Weights of a small transformer language model: biases, a variant of Adam for these matrices.
MLP neurons of a small language model. Each row is named by its layer, matrix (up: input weights) and neuron, and shows model dimensions 0-191. Each number is 128 + 24 x the weight over its row's rms, rounded and kept within 0 to 255. Numbers have three digits each.
After each neuron's rows, "fires on" lists the tokens most often at its 100 highest values on Wikipedia text that the model never trained on.

L2.up894:148142103137069130152109138132163177136134120108099118155132103133094147116161120135136146122123133132125155152170119117144077132145128125129105125129110131145068132155118101105152116107118104140153153113141135151135121083151136157116169149092096116106121116131145132162099140144150166169166176178184128139128128136138158177143183133097158105154111049150102157167123118109141086153146116148079141123117123181143127160142104128112103116126155120116136101147128164098133138140115082136096156148102142089110103138071105111123141117099096129144146105131118112136086126141148104120
fires on: "v", "ad", "av", "or"

L2.up754:140111114154130082149130162186105106140138120147124116158096155120156162122143124122154136124148132130120106085085143128114105141089139157103087128129085113078131127205145091098133141131111107094145098133154129135146161111079131142097153127089109113149130113137109091111144128097138128114138148116133173104130132113221106178107136134166125110098079128157096151113172132121130144114101113122138104135090115143121134120150130129130126170138156127114118138153151132104112157139127116123147130103117145117122120118114105151119147140135094142154168097114108108143141160077158111137
fires on: "8", "(", "J", " Mer", " Alex", " Ger"

L2.up547:097106133135131167153113145103129154146094088131127105105113121135193148146143132171132154128111100143132113146124152121144109155114111129159164147148134149125147137174113136152110110179144148116109133144132077107181102098074146156112133168140134128126157169094136122135133098134147139089142105186110120147136099092114129066089127115156133131117160170137122124107113154123110095110091137087132094137107108094155110082116104127101152161109152127115084150112082132125104068120109140110122144140126126141096147126148141127164133131117139122122123138127119132151112120164093158111
fires on: "H", "Y", "G", " along", "Z"

L2.up665:160141101129114117138140171109147145141162158134098135153130120155152108113146134108121108092098121106124131123120118121099121156143130136184173089117141090119160140176123115129117126168142116164167136097155163108137125134102135125122111135108131123127114103136130168172124114137124137104201100125101140159128175074117146198152107110102135149187122114191140130141153151094139113124104166127120144118110117101144120133114116121106166127125159160111154115095164123128130128120108119144154130145129130162137147133125138120143146148145103079128127139109105136154114108130188103143
fires on: "le", " personal", " new", "ary"

L2.up481:097136081122161113121114111091115120131131135120129107152115153086073117157092129102172152104104138128124117092148158108147106145140093151103127123116150126163125121170085131149168178103156104139122093152143110129185135105148118119144122154121151138149138118113123139118161127110124135165108124136145142145103113112113098138115132112188112137144148139130120126141140122122107150098114099125090165187083117110103126099100114109098144138077132139103138126142148115155140113150126155148151107138145126177137120109126143138096130164081135126182126118104136071151111172097140128099
fires on: "op", "pe", "978", "p", "-p", " pe"

L2.up38:146096121132108150091114159124110101133168113090130085108134093122128106113112152101117165122193151101140149158138125108180126168102066107105141127142137110124099107189146082130159138128112132179136147139154139116128113078125156150086155151137119116115118102132144102086096125155140131153121119173097150147124072104116122155149103106187118106128089107123138153134152144156116109149109122146143133149091129102138085098108156142122175136096123157132130174166137104145163103136110155167131098163128126119136132112123134072158141105144104168115123164089133125116132112119174115100
fires on: "P", "ne", "h", "1", "2", "."

L2.up611:109113103146145153168157128113137143154140091144127115137172113140117143148151170145127110112140162156110138120103110104116098121133139093171162161161107146086110152155117155186102108116112132140124126103132134165135129131085164116100108173156108142150101175128149081160134162133151111090150096144109164102176162133118154131119107116175137129162102146156087120109137095154128110096080092111125103139132132130148150111144107138173142140181147101096139143136137119099121068131116140109111084154157150160109148131156126147102106085144107126135111156103094157183122118140139121129
fires on: " St", ".C", " Road", " House"

L2.up775:108159088122080119104144121099141114111159124109117148116111090126101140142131124101159180131083125145165091130128109108099187128184117078150174149111129123168127120130142150157132151125118128154066103157139133121117135114114143072111122100091145154129132159106103079153131138154092162135153121128131078151130150078111120163116147122192145127096129116138152160117119137127096119133106116163115134100086094104098135139129110148118095133137126141132103154139125097126139155144136139098150104128174142098137138098159118125116113088148132143108134108108100132149137173155142134129
fires on: " the", " and", " its", " •", " And"

L2.up81:129124127127150161105121124161093116106100138136110123137103152103103111114084145160127143146136171141150079108145142093108143095145124110149146171118156132144097087122133104120126134131123147171175137139143141140100126122107133138125121153128090093080148120138131106122104115131117122170155135120147103149098127094117122142113132118127138152112100135154172149137177166146117095117146092103143150134120108129119137116136107145143125162127150111154112106155084095137185112129151137118137143128122060143117132120144078107168099126133117135158138091117155125132093176130131109147
fires on: " is", "ip", " are", "p", " Is", "-"